Part of a small language model's weights.
Size: 23 layers, width 384, 6 heads of 64 (2 for keys and values), vocabulary 16135, 48.7M parameters.
Architecture: RMSNorm before each block, rotary positions, no biases in attention or MLP.
Training: a variant of Adam for these matrices, 339M tokens.
MLP neurons of a small language model. Each row is named by its layer, matrix (down: output weights) and neuron, and shows model dimensions 112-207. Each number is 200 + 30 x the weight over its row's rms, rounded and kept within 0 to 999. A neuron's up and down rows have the sign that makes its largest values positive.
After each neuron's rows, "raises" lists the tokens whose logits its output raises most directly, leaving later layers aside.

L11.down358,209,198,173,177,189,238,198,234,193,225,219,209,237,247,136,221,200,206,178,238,218,174,207,229,226,211,163,260,210,196,191,225,192,233,132,202,166,211,166,192,206,222,178,238,225,199,199,186,208,191,249,164,190,252,202,213,190,242,174,215,234,191,191,203,250,199,188,145,211,185,237,207,200,182,198,255,227,195,243,211,231,184,193,214,161,206,210,214,207,159,206,202,169,194,174,237
raises: "\n", ",", " with", " and", "\n\n"

L3.down902,214,183,208,232,203,228,193,157,223,180,222,223,192,203,102,204,206,198,234,227,236,196,193,182,207,178,158,185,194,197,201,186,198,226,177,206,205,243,207,171,196,197,212,157,203,205,150,194,148,225,192,218,215,14,170,224,203,215,200,244,188,192,238,139,205,233,212,205,231,187,219,193,173,196,212,189,213,231,200,213,211,196,164,342,227,181,190,239,168,214,241,184,206,202,189,158
raises: " They", " This", " Despite", " Their", " Although"

L6.down522,173,163,210,189,175,224,192,187,201,198,217,204,160,174,117,191,170,246,173,242,213,178,148,210,200,211,207,186,210,217,222,198,205,184,164,221,192,239,211,201,221,187,197,189,192,169,158,171,160,232,164,213,178,38,181,223,173,208,209,225,161,215,279,208,163,264,237,216,221,210,226,199,159,207,235,196,169,258,177,199,165,194,163,308,227,213,215,201,169,196,177,188,210,233,214,196
raises: " This", " The", "\n\n", " After", " They"

L8.down509,203,163,236,183,160,114,155,194,181,258,226,233,199,175,159,219,239,205,252,209,228,178,201,251,184,200,195,239,235,206,188,193,178,206,209,229,178,198,201,139,225,128,185,184,222,182,186,200,213,177,199,183,216,222,226,233,171,225,171,224,197,220,230,215,216,195,229,176,188,156,227,239,198,221,221,222,197,177,200,148,199,202,175,224,205,255,230,224,206,204,187,199,174,193,239,254
raises: " ", ".", ",", "s", "\n"

L5.down599,169,237,177,235,194,182,203,214,233,229,248,213,178,225,150,157,231,236,241,178,184,170,209,231,161,167,213,194,193,203,145,167,172,186,166,193,156,227,164,162,208,170,169,264,186,127,232,179,186,232,168,140,203,293,203,248,212,197,249,223,193,160,227,179,262,213,201,210,198,168,181,187,221,207,217,232,229,192,297,199,161,223,258,216,212,192,214,178,210,188,215,202,205,220,139,211
raises: "ing from", "ing from the", "ing in", "ing to the", "ed from"

L5.down341,227,190,216,220,203,227,166,223,172,200,191,213,175,231,180,213,176,246,154,224,172,186,150,192,163,160,262,219,214,168,218,172,186,189,204,229,192,279,188,215,230,209,184,182,234,156,198,174,187,223,254,162,255,130,152,185,222,191,216,202,162,174,206,196,254,272,177,227,188,211,173,199,232,252,178,218,202,243,160,157,178,235,148,219,188,234,222,182,204,221,164,235,209,204,192,230
raises: "on", "at", "ic", "ep", "it"

L3.down394,187,164,209,207,164,210,224,176,218,197,195,238,178,169,121,195,182,215,202,202,231,181,177,164,202,197,152,198,203,177,213,192,191,199,198,213,189,224,196,187,221,223,202,175,183,181,150,205,128,244,189,229,239,0,157,234,169,207,187,225,193,195,226,149,200,240,235,179,210,201,214,198,165,231,220,190,177,274,182,196,195,237,149,320,207,191,170,217,190,205,219,180,202,212,207,191
raises: " The", " This", " Its", " The ", " However,"

L6.down791,180,196,217,191,187,217,176,195,211,187,207,260,178,175,78,205,181,238,196,182,216,166,190,229,188,201,139,195,228,203,184,211,176,186,223,210,152,249,191,219,213,178,189,187,195,194,181,177,141,224,189,213,224,43,170,203,164,237,205,236,169,150,245,170,194,263,221,199,197,207,243,206,163,214,203,216,184,263,193,206,192,216,128,309,234,184,178,203,147,201,221,185,213,213,195,163
raises: "\n\n", " The", " This", " In", " It"

L7.down316,197,209,212,235,148,179,185,158,185,215,182,212,164,239,220,216,215,241,268,153,205,179,179,238,173,213,199,226,194,212,214,173,183,124,162,191,197,192,223,194,187,147,219,227,165,199,183,160,202,199,189,142,229,268,147,181,200,141,219,227,192,146,224,290,163,220,215,206,191,239,211,217,200,199,192,201,222,249,174,210,126,182,200,205,236,209,207,177,223,214,235,229,185,222,178,201
raises: "ing from", "ing from the", "ifies", "ing.", "ing was"

L9.down814,247,174,222,211,167,177,196,247,214,238,263,215,207,197,219,177,264,176,171,227,212,174,182,242,210,215,208,248,216,157,204,178,169,193,222,234,223,170,237,168,156,191,219,204,265,192,170,228,213,214,219,234,199,207,213,190,198,205,208,200,147,163,205,255,241,170,189,156,168,233,195,253,165,225,208,237,192,171,187,226,194,250,190,205,212,218,231,123,152,157,204,220,200,194,184,209
raises: " ", "–", ":", ", ", "\n"

L6.down308,190,168,209,200,191,217,197,200,232,173,209,237,184,183,76,215,179,236,202,212,228,172,189,202,198,191,180,202,200,209,181,207,190,190,200,214,186,250,186,184,201,211,198,191,184,191,126,171,166,229,176,222,212,15,183,227,158,217,190,214,175,186,263,154,202,248,235,191,206,216,215,197,161,222,207,198,171,279,183,198,209,193,137,347,230,210,182,220,174,222,206,178,200,212,187,186
raises: "\n\n", " The", " This", " In ", " It was"

L5.down275,191,176,219,210,196,220,217,191,223,180,182,229,193,195,53,196,184,218,211,216,212,166,188,202,208,178,175,203,209,221,214,201,208,190,186,231,172,241,196,198,202,199,207,198,185,188,163,179,186,230,164,205,196,23,178,236,172,231,204,229,180,197,251,170,211,249,233,195,198,205,220,198,149,210,233,194,183,279,184,229,185,202,142,349,234,199,202,213,181,201,201,189,199,226,206,186
raises: "\n\n", " The", " This", " In ", " They"

L16.down566,212,209,194,201,120,244,197,213,211,206,235,162,267,181,164,210,220,222,197,187,213,185,213,193,193,237,191,218,243,217,158,234,204,208,175,179,193,181,199,138,223,176,175,266,184,174,183,209,194,158,196,167,214,194,186,218,177,225,150,216,190,227,188,186,238,178,208,153,209,167,206,144,247,203,102,259,176,182,244,189,202,212,170,251,230,149,223,186,210,145,169,182,178,202,178,214
raises: "\n\n", ".", "\n", " in", ","